Part of a small language model's weights.
Size: 14 layers, MLP 1024 GELU, vocabulary 512, 11.3M parameters.
Architecture: RMSNorm after each block, rotary positions, no biases in attention or MLP, untied embeddings, normalized queries and keys, capped logits.
Training: a variant of Adam for these matrices, 306M tokens, 9327 steps.
MLP neurons of a small language model. Each row is named by its layer, matrix (up: input weights; down: output weights) and neuron, and shows model dimensions 0-255. Each number is 500 + 50 x the weight over its row's rms, rounded and kept within 0 to 999. Numbers have three digits each.
After each neuron's rows, "fires on" lists the tokens most often at its 100 highest values on Wikipedia text that the model never trained on; "fires before" lists the tokens most often just after its 100 highest values on Wikipedia text that the model never trained on. A number after a token or word is its count.

L3.up290:523501484566505491494505480488570461601572476516552617507532545494492520450429493437551438574428481471527506542553506390498515438455587467550532492512551563402489476434520448498541515565577405494495420496492407477512511405452552449470466546471457424495391475706559575509524431519493455443594502531564430467492507457479409466521477461454489497493490551542466560516464570480507498554487538454520503556496458574503475494463518578523528604520494473489594559517507453506488461447506530416473593436470524478503527445434422525540564457576516532399483521481466465554567527457483482498610527551589471514502495488511555492405615477570569508478589474539542480573477524504595564441480406510515526475480557403399427449534450524476537480514482439549426532511474526599497476473504516
L3.down290:532472471468485507479530435497528467550531571503484408468484572513428494424522536513472460548566467572495544525494500486373488546500554486542476519539481485599503564521503486485423510483571590464486471452502474468571392537532482551522540572468463556511526569336524482486450425521585531547457544401487478524505525619523443473486513618525505506614509518430505505395493385472498501422436450608498552467608455482445415429494453481504505337548522536492479427586543537537436472600454491650453571493436469551445474562457490514549537491547470473400559490536489475537457440514484458518446467627393532510505537479493463446499413479534442491459502508520460478477467381500528502531522535562414489436543510483513443525561513498532510587546525530470489468538490446501519499463482510
fires on: ":" 59, "|---|---" 40
fires before: "|---|---" 27, "0" 23, "|---" 9, "4" 8, "5" 8, "1" 8

L7.up830:498529514463481450502529438432526458517422558488603433541606546553502492515516474365499419562505430488526602566571553498518538499476511432586455567508544533474521408429515512550464523528497484447489450575461489498430575392559543494518526488480546440511536511514460470470447512576426468455440511541481406450494597490470388502489515481547446504514465492575498534492474579554581462460501438450544541530504511522505425421532521491514526466492321469592601452488464541562475468510432593437477562509466499480550508490448484463414453475477481458529490495449467529549586485573512544520507639493583437513460512490515520615438574478540475542491481356556554470520530509560498572462509465551477456507450545459503426427430446576455461560548510606533419505508521496491470496534450589
L7.down830:562534488553502492434562487498510511514536497433482514489505500604449446500509459477512534485528461553477494533573531374426529463525539495454520530523531575474410523457524461501556523554437486537501494485477563394466489428499516550576599504470519594534536436463444461486482498507419605434562430483467388519473662518542494491507481480559450518554396516483544536498531406561609514487567438425481483476376539545579462541542543558468531475487480458503544491463472537482471474483560557517432467462461487565553539545482533478467491469440571483536486572449525458545499629560589564522548512584521463514516540539508459496528470518592437572395558499543453560562576435577483367479454505583451477512436510385484516465457395510455494546529470419509560554515432458453512616522493543
fires on: "| " 70, "|---|---" 25
fires before: " " 22, "|" 13, "|---|---" 8, "|---" 6, "T" 6, "B" 4

L8.up20:518503495563552556531481440537527475543498514521539531468540591581526463546517482482602530524477446568476441583568499495582457450444480500489487547505618438453370502459411461516476557461499449568479477515614429591414486470356524527499495472481610553559405398516583475525475515462433476484500534521463567576482408588496514466478507451539479499520496444453451519463529531555533443508464462490518581551419517462534577428531535487492522470441456569517556530517566574503457507517467554494500589512517508542513486558402499506458547473489569474520533566563549615531544481467499493415513383594473532400511538526509512550512520575591522523550488439462411495409525504542514493431539453438556502585439556437508482401610479436489538421521481499520557471455417574479507505522454448
L8.down20:501520498430475523475507482466465440550488503508458567514430490413494486461424481510502455487596473506448539439427508561471437511472510457484485487474494594502484551511616452423452455512529551445502527455495451459463463522494394498440405645547475487547462529398593522513407531454593541495478531537483415527489531561459408529528488447476480495518504463622503477505493443467381479512477500509616491407543442512510464463481550470439495482612537472461556508428440475577506521607511420376486567503475527484557490561437535489522497483477472477477519595508495427482423538485483519552451493403573494644492506476504486601488534481519503506455514527421550510525445512437445475601437556622514499564451390528515596525510517633505485528534508523556438577532572479521504465425517536
fires on: "ember " 19, "ou" 18, " " 16, "===" 16, "ch " 6, "==" 6
fires before: "\n\n" 14, "l" 14, "200" 13, "19" 13, "202" 12, "\n" 8

L2.up19:543501557603530502467474498453481520543459471506589544518602548481451469522507453487550528534487477531446477541499561476546483360453509482529557448526470497522548560499537458491551534664532374488454426485464445538525494486446406551557528495456525366434496429579527534465434525516517484505597573510556582464521533455524470496568455539495411511398522441521515605489532670522509379419456501471499519483442436443482459520519546513458474477553455534482556454524468540509540471454490531346469585414407516458540549527488498528535510445519449540488472487468494551436465546503498540527586548563559523476546515499556513464438615459562496564504529383542499495487467499570584476374432472487501512429441548499458497447506456510574549463603474492506505437504461518531485502467465441
L2.down19:548453484470513493571570578494504566536519543547503505611485492600541570507468534507487532583517518614483549465527452472538397478433465512541520523442516545521471522506470625514500503531410460482459566554528520504525517551534565559592463475514540460539399559397519442553473488568554469438459443471507473607449535590481526461515544524552541531507354471534427590498421550516477558525581407426541532473497569488525458557561476559479497529536484500494475575506575451479561429493518475527462480528491524601560455599471488558647419499516510441495569392478524519492438519455456473429518492521490505499488527489546537532393482440507396486493511588606466552492544564527515465527611433486587533506537593449519422480468561423431502514525409531463450520535491440542543533527493499
fires on: "|---|---" 73, "5" 26
fires before: "|---|---" 43, "|" 16, "|---" 14, "0" 6

L2.up674:514489498622540466435558461523510549537465433499494522555645545536475512526498540440534495478502490455542436500464553444550510403416522487499481450515523468486525574496523502512553556609496434498498410496471459530552537419462511575444520453497476361442520467548529491503460538505520492474551505534519504497539619473560421550534506567454380565493526395555481463465476619504554538437482527460523542472567456466495472412523553453477500567501373478461564483526489488555477471477425559346430616430418426523539552468513505475509498509488458559569452491428499586415524549533526614489606512603513456528488497414526481525472544432582458488547459423527485562501505544554580535489467487566480510443497600480442514407481472484547479474602494497448418491527418499518493470467498490
L2.down674:524450456419508489581552515499514539536488552558446476569495496531511590510469572473492551577554412504500585472532473490554380477480451495580522552445453437499504443563442555507529442507420497511503545570551447515482519511539525555548436449494605554522422593445460499534510446549528470435409535510497466568472483554411511403486540519534550483500435490568443561494411428551459570515544401416484493481494523561467438513557429526438561542541454535519459599451569459475603445541495487515403471515572530534588443543406503506608418517483469533558489396441546461481532510505507493445491472535502512554537513420489510477393465439476377509470552529582508533555549517556487459525606477527529565486518568466504418480416545480491542609551431453465453530605422447510524530480464502
fires on: "|---|---" 73, "|---" 14, "de" 13
fires before: "|---|---" 43, "|" 30, "|---" 14

L6.up80:444532464516520480472549352471575527528423487501538517513582547532398522592443502415547472523457549524414427451524469418567474442602530553463477502549452495489451436437634303482517536487534468503537465496478432481525420498534386564477404485514517485475565562475424459509473480436513519429533417529494526541398482522529433479502474507544465487504478441443480535536477609582572512452564395506525484575430416533553531361483537505442570503488487562455534392502518492563498504436498477490417518381527512419545500570461484530436482542542483519524471521468508455591564592491509504502468503477516516466508528452486550468442475502482532463532493459552484582554472436495508445496546474486546548500386437473497571529511424538541497436507506565489445549441516502520562471534552437
L6.down80:503520450494432454508466456542496539543603480524478526507473569479538545491495479531470527507460590575539501527592471514488472503510490454539562536530509478461468498423420604517458440500503530474508517497543459529469514520503511473503520536443528420399497503420539494450519538522500478512512523567522501455541472536500731471535470542491515465556503553521537503422547486421477548495492593509470447494485522476483421595446524499513544489495449562460450564456437502493523472500453475456487455532391530492466476440552495489492508520494448504473514477539481522526511451468512454493494475438391492492524526494560542501485180561477456490455526465509535599559453528776468470537514482539529468451545457583450468422428476490509503513473483413535568488495512529521501536482450487
fires on: "|---|---" 65, "0 " 26, "1 " 6
fires before: "|---|---" 37, "|" 23, "| " 16, "|---" 14, "p" 4, "(" 4

L3.up426:535485469569516514566614572445512529562497476541512616479615543480471560424472494504585436548442495434481464546588488398489545480445475497548496462477566485337468496406481562477520511576499433493508498523537467501505494440444453524469535571501481381493477488608498562524463530504556447502559493494552535455480508481528482537594470501502453468587481584548471595511444589495559487516517509532578495622522465573528489548476569483522497557467374430541542545583575485489465525474425492328486527505538472547471563362414400558480525553510572516536472487541453480468530466474465509499623479558550565500554527513505539526432579464532449513529489504466504505517530483478561485472502414537501448390490531477341492513525475517495534539479477499512402477499519531482491474467503439
L3.down426:514486514480489488493418529495495463496501525471446443474357467484522495480548445513527487472473521463566461486419473456406467653485566499501479555519383536615537532637454496483520517500503593561528483449497501412594522594514508455510490513536490615500456566407529489561463516513501482431459575451491480426491482631518454506451498620481545500494513463493470468435552337502502471486491499516519469367466463450440495485526451526513553393509640513518463472495469478591461519533569479658412523461476500502456481670508521481523541504532512438418537500509504471473460473547572472488411559536393488506460510508525507492479327442519500505542495525503490535468523459472495509503514488494513497548493495410579443473507478494473532562522484485541597469554473501526523510505449544
fires on: ":" 82, "–" 18
fires before: "0" 32, "4" 11, "3" 10, "2" 10, "1" 10, "5" 9

L7.up81:527457493492465512420493397540507568558530523510496513561551622483414496503548551463541463540465579488464540523472489493626549459505508464457588599560579503423401545486553550556498518513546478375496430481491465510521459509515442587563476429505563473423437517445483498548467480472522529498412525488442541432448484509415469444586461483496336437490486417402484495466470421547551552561529501497518495556473434485580481492506534511453600556508420536542488480461452569539515499429493563464517542524501501517540476426490498514456452497503510492382451498542449536531469571558501565433592416483521488493366539463550529450494494565430505496490558449499420494565513504512636518476464480490502465478592386492512544461458512558546450380502539447502523506601467488491532603428529462
L7.down81:456498604461456428468408543475490557452599505472547515425510433496540566532451534482388565495461465451506454534550499610418431534490522482473496584444451507541441514448580529530524453516517482469501576471535511506473502445399495515497502589491475574477406476532574475539521489530444504501539477453549426538614498440578593512448523548483538563485539519448486460404554589450594454422563515404462531574518554586453492482465556532506501449565472547533483475492501435480547502544514415508491556465534493477522497513541546431560485496476554545593424479402685544603556531498411427473468483503498485469490436509529500405415493510401574493555456545606457534478380508548439435526605517526448494463553499546532522463499533537479485535546548465557543526466507484566469486523546501
fires on: "19" 37, "1 " 17, "4 " 10, "8 " 8, "2 " 7
fires before: "| " 33, "(" 16, "|" 10, "4" 6, "0" 6

L2.up1003:510525518559487507513542531425467546569458506534520525522662581472465503570555536380534469577485519481491469481514517508534514372413559551530443481482553489515475554496531601468506509581517440459473472476499466537574525446463445513515484483474462370414573463528512497491488449604506444472592501523544461433442604406558427494523527568434405543387542454518470554430540606539525466476518520466512530540522480557512464479515523478531443607513419474489509511510475459496520406523545547345425663492430480529497596467478465556566516540486517455593498491473527537530575581498548514518517554491571525473521463457494549508485549444530489519529469430572468528527450508550611510421499432512469533509522606509429505449553438495510497451560469510447424489516405537530545430478491506
L2.down1003:549445448461548543509543505470541543506536547559450460539476495485500487510454514472489532539544479542487537502564470421561446438509469498565567541388462461528473478554479559473551398495433420449519571565552456499551550494549539638548428515419526464473377550420457502639438446525540507397475545528520498554508499612450488493506480525507517485483450475511466566604437549498399518485571390477500447533506490478475421496549439539447583445492484505577462559529475480455591425492467526499459430537535573551568518617441519557634420515474513538521468455468580539456486555480583522417538487557521495515519543440453499444410514460492378536470546558516519463550530540462501495452533482559573557435443535435523416483444526444445500561479410478490479517607428446536524461509506465
fires on: "|---|---" 73, "|---" 14, "9" 13
fires before: "|---|---" 43, "|" 30, "|---" 14

L6.up350:537453381498511563506503513529623544527425545470428475524635484498417500507491497495566463480448536512530519519481536509520469487526458563482427510480539468530410618429504562504551476494394478466481504475555503563528517542418522527519366557470578447479510421570487541525499504603540372505517468497490490427562513456547570404475509448615404499507478485436517480422453498500461523395531451493519508494523446477523572456587591531511478524403384549509421510557457442532499467496540502468462543449441448469551528518563572523504513473514546609460441628479567552521487595497488560552472577545447422437425515461565486452504433523519486508528511462463527511487432551456496466469483381479519606487479482666495456514472498548560539452509593494494490493523482493498528491477540458
L6.down350:466552633454547562517522530528339430454491457481565488515511475499502486507502527488413467472485496441510516573459472491502503388486496527513488503498437473511513545447507445429402533483471481623470546580541485445486480530459576490625620515495484521505487456532550428603497432540520621519502532492483457443516536550511479478547551466520473566500397482567490493503464527617492429509472469511488526614481515553497348538501529522499551567528441543496534551478523517480517489409477437508549471437542479558459485478542482430387479470586473493541570531439552567442455432524506476553508412477491510525506448376430398561501566465423468511501474527433382540561474531464554498506471493581484490490509503567471589534667460487429495462492479532511552453506553505384488544515509528
fires on: "ip" 99
fires before: " " 37, "p" 13, "s " 8, "al " 6, "s" 5, "al" 4

L6.up218:537456434621596540405528481464536534511476472524577532537570526536494448508483559554504539499505487511510456582500502538622510530454449574440438473541449538542490472531456435540475512547475516570515516575492502452476499298501501507531506530367578505458408491474505491518453532422497457462477497451515518440454645576528392461522524561513459529511439462491491481499575537443521433412500512556531557500452490453525402549499468471454473493489383483460527419398461470508502503453523469465394457476467537461548518456504497491395487535603491513488475545517440461521494515490463545537527512563584607494344484532415523515538543520518463449577621443523455551527520543531516516499510399536487520477481488517426505516552410536576565474550419452532449543545517456474503494501492373
L6.down218:492537527472424464578478455475512524527512442478439480444506402572469582549420458479499535412516558470556489472469513533437501479515498581623458563439496487488499546510554629443470475458542502429471513326555506466499434618488442510490551505535467541445435469527563500570503514480527471434496516467566441476468480509482516494496461494469479512442476473489497461581459482493513508539532466483544585483373534497549566459535468482437462539498538494551480459544568533504461518572469494555537476490496471497561534464532522491598566457409576444539443577407554515514640615479514575593462555537534506427547408497575489401403454423508504573466520485574501494537498482607540374475479501500533521452469567526540566565542511530526531490481459585413587539457492602493486438459553571
fires on: "0 " 28, "8 " 15, "6 " 15, "9 " 9, "3 " 8, "7 " 8
fires before: "| " 53, "|" 20, "(" 15

L8.up528:494565510506446511408518419522552584498465528578534430514573569517433513534469543507565463498472497531483517480472485495527479466542421469539527462477573564499460540503488373468476606554541442550527511477542539484520515418523512543428495459493534390528521409499625455545501524466492440560498411463463481451502465511518470530533594402469423450424480482474420445469499537543504520522316491495457568496547499426452441524479456569467536486522446523469539551519448505501432433409552474434475555511487426534471489530485534529531529511494481543496493532548465531580483444426484448504525429523571530450478564451512611511552628540563469521467597442432502554485497579460476530423490478528495420536488558503502395412523565457545534378464468391426518425604550506442542466419428464
L8.down528:510554426456470458472584522500549502458471529514546501473417457559481429483500504540490556540574468624464510507529423481479562494509458517547524424524584515503452592502515471512536367549499516509465415474511440440474462580440422499473521571560472530522393484503553537491498580460470490424570634585448565563480460534568385549489424422438484538639484528444497470478453409487459428422545548545510518463523459493567488450569489537509578447459451471520633488477431504507545525451556431502539479522533417518485495583431476534464453527491559534507533491558458548535455454529474542496465467577598484462543561565532524618508532500472411601487490581475447457471526403497458379527417492501499426577487476425457534492455489476519477497510410512487417458501522447473445496505559464
fires on: "ember " 21, "f" 18, "ary " 14, "em" 9, " " 8
fires before: "202" 18, "19" 14, " " 10, "200" 9, "201" 8, "199" 8

L5.up478:589469489522526452406511489498491465487463497506508465514592501468438508555504536565519461512484437525475471481558451456654535490520486528496511428583481640566460493507481582521553536566580454360446535426458487543528428474524536535510498521528474503449483452421531502474449422570556568544477470619470412384505584481554531445480440476449468487530545467424483491532458512463538503512521497500495515532434424439562481548504620429464551506554435373403505455450453463544531479466627529477504512492463563511639530497489549587490538476524468507474474426490537463498627460457462593537533569539547535492515446477494520420503387512503503558534570444514466520529449560540624537478524488448542512601434488472557428520481491502571490544529478490415484519505515550434542578449539485
L5.down478:402564554476507458512483418436497436509524456462517455488344480492542514549565513584501430576604458482490530461496538537346535464465558433555559460455510469562503487477449439554495417493543496503502435556537438504482520482471547547538460497475529459470535607507538443565567430498508519436526462431466519558472428465407518502494556554568536575391453505532556554509526545439478418487476519616484518450552463496512477497568466578576536591422592487566475482444509530520474479447390503486530569458517428541544504381521536483485488468488441598565478512497503477491492547451504518514559442473598449488500481525571539454577498508473447531419511525436403478505398536494378488468579453511493541461516432474462551454456455540478436371539510548558511510478435524475521412567438528
fires on: "op" 37, "6 " 15, "9 " 14, "1 " 14, "2 " 6, "0 " 4
fires before: "| " 43, "le " 12, "le" 11, "|" 8, "(" 4

L7.up177:551502459520551486492583413513541508555479450490574528502513461561569468539438458513508491466427475599456517505508516516604572479527541450470360417524535547446506469546463480516543467495580447496468461490479516501498465472423534500498574503504553453559383455471599387499518555495461490453536464461462521491501533506417477524531475466472490461459431540501473467486591581416550573407322377504500606519554500437586521480579495479475489456489440577456541550625471557527419454490614510472376553535507501489510499400410486503427506483516570547443502551493537581544519449414539433419523421501521514468516563463549592545499558525528490514480515466469480493488477528406479542428447429507460476532474466471473486486542497445544512368530516423529540491471492593470554442492469487
L7.down177:514520431558524478473591470554571496454496519537489494441378488552471448569526527553540434516481483548528585488512493508444555521441485443530455461433568414542427626566532563444597533478516504485461473469532480499519454497523507443475459555548509552538445457494566551456498543434486554474462455513518558534511395470570484493468531288422513496600492553474511476505454431485475537384441515468532509494470447461543445504485577518467515439488506481485603488481480570474486400427422439520490606579487482554500455605459469474456549538503500513417583567533528523492366445471532558573534428521524517499507558551525513542421595515502403546458479530371457482393598442463514468578508522515509459462524475496454565496578531516484508405533516555500449432503533520441484501463471460
fires on: "ember " 40, "ch " 17, ", " 14, "ay " 8, " " 6, "e " 5
fires before: "19" 27, "200" 19, "202" 16, "199" 9, "1" 5, "2" 5

L3.up788:572411495511522624562567484441451553540465491484518631475684515441446569462520514481589464526407484457512463528561545434512534459566549529551502474518582557375409538481515501496601519570474437493488433506508478507492465477474530497436564534517523399498520481632507564554492494499613456514498514492568465467482511451512370491526507472440455464523518518451410501412509622492497448463526504599580482564538451531587483490525523478484481416551449445440566492554490465529506478544408507398507496423484528534469564436474475481516571457509465515503487554524507501424530509441478484476616572491498563472517505513469551542460614473491505477468505433503474486480521494507592500473486465549558474374477560491338508535567546490459535510481509527483384524478482500538526472442507509
L3.down788:531482479513503400463480508512523498486531544556420488532331548581507460468460551440447499462502550539539441475427462510463533612468496525477512514554400501619411535504497480487429438478476514468528618462491504415515476529550479487496457573504534524528487510386500445447491474476512555425476487528496510471469546591509528483488455568521568437505512539545606533453613360472511535514499548480487536389450456472482500498508549475474558573556526554517550476447471477587532543428607520575509461567453468493473389610528471501466484552511506498490481435445463566459488475568467501457350437544536438491509466461455540522469407455453500490579414620474512513514506498502437460528521502591481472575508500464664559520523454444522478514441480495499659491478494525536513531543472480
fires on: "\n\n" 80, "|---|---" 11, "202" 9
fires before: "===" 21, "=" 20, "|---|---" 8, "| " 8, "D" 7, "==" 6

L3.up505:538471428553512562432499480403482490542454542538525616511494575508468548474489527527502424577524512465495526483532457404524523455459519528492542403523502488461533498363421508502488494625501392516470404457499439479513549509465537394426511580501489502531490511693535537516491477542571446552623488535527541501487534484508528482534487422499360534518546537513490527522487561497477503464525497422527482555513443544488487467523545521431561535460455446446555559649572448422490525446525495339460631451518534520435600434468402524542545447529538532457503500480466509435482513499517565532586509469579502538519509542473571534455563471568455538483517561553513534512494473469579526493475458470473458448455572459405467450503455492469528493519535368566421478511456509530469465466486467
L3.down505:488457490431563398607548476542453540501539535455465458513457514478525543442514491521482524550540491500493523487514436550344480570553543531441483562522458461540489476637502497487498504499549611499589522544549455395623496483498523571510565461522466482495481483306476482554473505509493551487499505558472505518531482553524513538535475592436563516577473542474470551436483267493504522469531443531541474477606484494433416441540496481515489463528614492556475425427532478535494492528463537669511513459564444523497409602496543449563499464571484449402521479479509464513536459530503485547410505550446536511491533516570525494438365452601456564478487481477476522523507458618517471520528507490430559515532480558542493528517475482481506460550522547518529500490502483478506506473543430
fires on: "|---|---" 45, ":" 36, ": " 13, "–" 6
fires before: "|---|---" 29, "0" 18, "|" 8, "|---" 8, "3" 5

L3.up814:504474505540449540519586523456455511547444486528526620520625554514507595430484499517613419576465525488498548515590535428576485478506537508547493496519585542448384506432515495477563423610529361487475465525532445478544532440499499499477553512499507411511481520650429614519465529507591462559545502546565501599493545438487476509575519453513498489537483520533468514477443621522556486495541526555520479580588416532518474472461552524445530459485295446491519538527537428463499491463408508352464573437493503519467549468499452493485597527501542491479511453535484487438535490458533522521614502511569577537543498445505551532445595440533517467506507447497465542426473535495608550445486485507504466459521540517372492467524440512473545492464508544529456482518528499518499449480522517
L3.down814:506530486526501425530405477507474515468507462535421434470362447533467523488493507562478581442533505505473499560391487529390423533494465482514463495491400529593464547587502535518496487499481642551556543506494525457546455551489533482515516535525491608587536480375500451459545492467457527449499504521497510439479457590524531447584490559596519432523521469519562478469501328485475488496508508501454496394408482484535500539532576550539456537520747516586509536485428547423508520462568554663490515466477444465440504573504526495504510525474517506462503542483521526442485507525509537488398521543386454525495554552495428515475342463468514503528516582477543526538462464441501506589509517511462508597476547466603503496556531524516486477477486480463519504514479517509554517468489503
fires on: "|---|---" 71, "tion " 14, "|---" 11, ":" 4
fires before: "|---|---" 42, "|" 28, "|---" 13

L2.up717:545488492583485473505517543400448558539434450556515550523612574462484562519514494469480513561398530429499462480494558498503517411499466545486592441515443459441480574479530542526550522604494419488519481521501517451511473559494588607520539530534537454471523481531579554430454512546574452513586498523539497485509521446537508440539489534510353560305552462512527493473555656503482506474479477470501496573530435498568509503501531445515548489563385490468511532522520566513517460504547492338478502466451552432503513492483469473530503472469516448557517511489544573494512593471477502503594629592468567497495529477519506471479476390537426461481437471456518497552550445530635446456452439538553429460508541510524539459571521505533518501638501517513588513477411512485465513419529443
L2.down717:489538429461461497535558493545559529543453501579475507494513560488505486519455591426431593587599428528564469470491552534528531486460427533511467504448494496483431441522507506527522416425461528409477467530497463519525479447523635573554393430450606560535523521490452510514536481527496453510488581506454577568476499531448513511516546496483496483520486472551470461486440426533497518496455424506463490491458528426483463495498518461504510540532553529595455551465560485562517529527490534530433453604465403544572491532400562536546458530507411624467543420505433579482423494531517432434446520463467486531599513405465480398413496482442441509456497484486488528524599552549507386409494477563512591596441478404518449626596479548462468554433485491437399537552401458496463492484505511
fires on: "|---|---" 73, "ly " 19, "en " 8
fires before: "|---|---" 43, "|" 16, "|---" 14

L2.up515:458489535546478481422537480513548479567486503440493538535667534508441522547499533448591503574473487479526490487492506483538538445483472428568517529520552558454475510447527489494581529684547403468496492547481492596474548443420526481502538516457495379459464422520527540453473543457462431513463443552542513474483522404529506474668476563483407502475484464525519546437558603506571522439491483432468511545526442437484479575514501550527538507569439445465497494533478555472487562417564566324438572467477518467513541481482526493581447495484522493551515511513516523571510505565501520530558511679497576441571510467507434551463656491555489528473513456496474472464493511537590492418491432558534508477503512439506608473448485557549524497530466581498474476564465563463486512453449468
L2.down515:501430411430626490464522568446493437520530511542488471491466549553515499507423501532454491475531401486606518458535476473401389517497490512524485477505473436524529445556419469464483381480442516504430574562581540498494437547572554542457526568496485535532521556532449493578482499486445560442572506499538486606470479543579523402452495448515529549523492558542482536582522495484428515562364413437487458484515533546550492561443436466540595534524512513581534509479492506528528552546509505512559405409443423530548523497497510451556480522527534518467458448570554504547378575483534413478512377433504471400469547464489515472472485544473321521476531497527455566540577518500487411546561501472517483452527531513511489495512486505554413472562385400433490546526398491475538546473549533
fires on: "|---|---" 73, "|---" 14, "y" 13
fires before: "|---|---" 43, "|" 30, "|---" 14, ", " 4

L8.up925:502580420583489542478490506495549572634509525473476498480436555415468483498556497449527595515499435496524436544466485493524528407520614476439490458446526412519485579472464538463514454492606502545483552447545481533546537451468474535493422574459458445450464521610503513509616329529488460544596521500501527485518540448571568487529498441432403509463471543512489476435532555439510553484389478414442541500484568605574508460453506470596465502532455525502534499513459477548436499487552441496477568489510442560485595458545476506470643480524522567449445617514470590458512600536458526484450510539455497575497574486522498500505449472573513522529485496491480522569473519526531540446443538548564441524578563550437434574430486619475527468472516522439405474494453456497531426446543472
L8.down925:528515541486576465526476550493449463481494428659485500509551463591533377552572521536483424500457448595459486454656529478428459432547465478547507450575479473548548469534519425506512394522467498472518473516481425544459476514519557551548521468527474412601546485485519494523538572493499541477462585509497537558459447560452385568465533404509556492568513475496471561507487523480507496475543445409550481388504460424577456493549457503446531541566517595536551510519489446393464463502489532524601418559518490494447489491439487491465409434449521472492440551536481481501530510502496583470537477567498579521540508511514558516516544481460501487493468453439589460425576481456544481631507473523448469552503534399544520495498494456403459472500342511511569437503436442540521413480625495
fires on: "p" 24, "ip" 12, "all" 12, "ut" 9, "/" 7
fires before: " " 14, "e " 11, "y " 10, "g" 7, "p" 6, "bu" 6

L3.up900:414395482560530551520504491464480565561505482574519618449616566503428524484530490509578430551486519459514496479598462365545489395466458549494460434462539563456412470455505499449671527624574448461432503494518461444462536456482530472483497598536519387506441492619546587581429473438525335457565507531529531480487501407505518441558421418546471455448526459499513519549495562517464530455551478517553540488506462544542504525509503495492477493521479481462535550506506467512454495425460463398522473397482534518462495348500415491524561481506540503505476527565472474425538509445539537535496585549556535502507593568534498561480634522527497468562505457491479545540450483520561529470526438527526522506480503503487503429594539511460464482524481419472439487557450521492445480471521495
L3.down900:542504463465500423461585570589523486473540481474477502482415540479545414370530550535597527555475559475478495519390439532370442634554543545524447577467472517541474435516482471496358466540474507417558457482500529437576549522495571571545549562477521572513465573390528391410483503537452608483385544564530526512542504626496483497505477556495478438514422493534468488505516401520521546561479502524533505522595502567478480473419521495490477470598501544475485466456509488551530443519567527558475459528501445497436481620545510488425459510461514472505472415431541524543390519528496442466395466544446549488505507471413583533494404432532525532495563535562524454592540533481465547500481489471572534529471496555505454484439522491479467542492549523555513569525419499575441517499453496
fires on: "\n\n" 100
fires before: "===" 23, "| " 12, "==" 8, "=" 8, "D" 8, "- " 6

L5.up471:466493477550552529470530541532498549459497469483584398509612438578514470530581459490611536543489458459492475499502521464575549444511479524398448515507447513426396396462422434511482464582458552520423497394495445506462494338490579502531530540444522421467537457441615539470496487490616349504495479512461456450483507528594461485455459458527483397542593495433500413508486507537571525570486462521574517490475495530504514463481529511491619511498459512451463498490493568562548518519556538443392568458439533558509472506482537436520478424475562481530453523502516557586477582538442517509409501576544508503456431499553457425540524503567474545530478443561497514422429421540582568472471437473462513546457498552523437412449415449466562523498485468570552488519486567513492514507413512
L5.down471:507454491482580503479527556467472436549479482443533581458481526471441514558530507526498461497487405443524463546466596473545376547463547467601397460452446552609466527498496485441536477461538407492451448552540507474508495561579422457460502514665558505480379567527490542518449460515401581478439455512490493465499507540489614555425486550453607444453481524564480564536497666495624459477434527501522507560420485474512505550430518492522485513543472514537539497552520452366569496489497506499535527464513498466494472551523528512472519562492514537558475390495574414508478466483553539569525475448451470568435451519559559439535491453484463418495485495506407447552589526435464425399428480470525534456493498490521524567528484570557532488506448556509507614585554503443436491516464473
fires on: "===" 73, "==" 18, "ec" 9
fires before: "\n" 58, "\n\n" 33, "i" 6

L2.up728:500498516556520452458567510504532558517412509485544543575637528478488554530494522427557493533454528499483419442452552489547517401467537500525428485554475465517458576517516548494562601642532386481506438542438402523516479500467475574475508501515452359515525440568493496515488550481508515428499477523498526511468587500571426514506467613486451560428508455539487517455519634518571500436494501471500575497511440516538510470582517485440471536504415528489557527514473507503544467490456522373424636408444469489515513439465485530500523473554467562545525564415581541525490541529547543497578534621548565456524546468534507576476563480565444565505504433541476564497506567581555490384454431516479502467505566477467502344428476508584424501560490503462441451476423493512536446475516499
L2.down728:582434482480506481596590493534550514494521550601449490604504507501515567507459543422491553543562474577508560460564488480535427483490469518561556549505478446513489483546442545504500414509447466445512561553513492517492493479554554559561446474485548530522418568465481493566416439584551461463451550491528529564488516555481476444480578496524561467506401454536436555477440487577385534416564391420475490482508514532431475519581418511420557523535493500536421601457554450500565378509509504525397445563521544560556435591458517550590398524449478535506487408464523471504467544471539509442479422549506503524510517459501507452440506374431470511491486568594473535597546507515488454537555496552536592497507557466498401454421556438464566531491424450449465524558404453561550512510463526
fires on: "|---|---" 73, "|---" 14, "Q" 13
fires before: "|---|---" 43, "|" 30, "|---" 14, "u" 5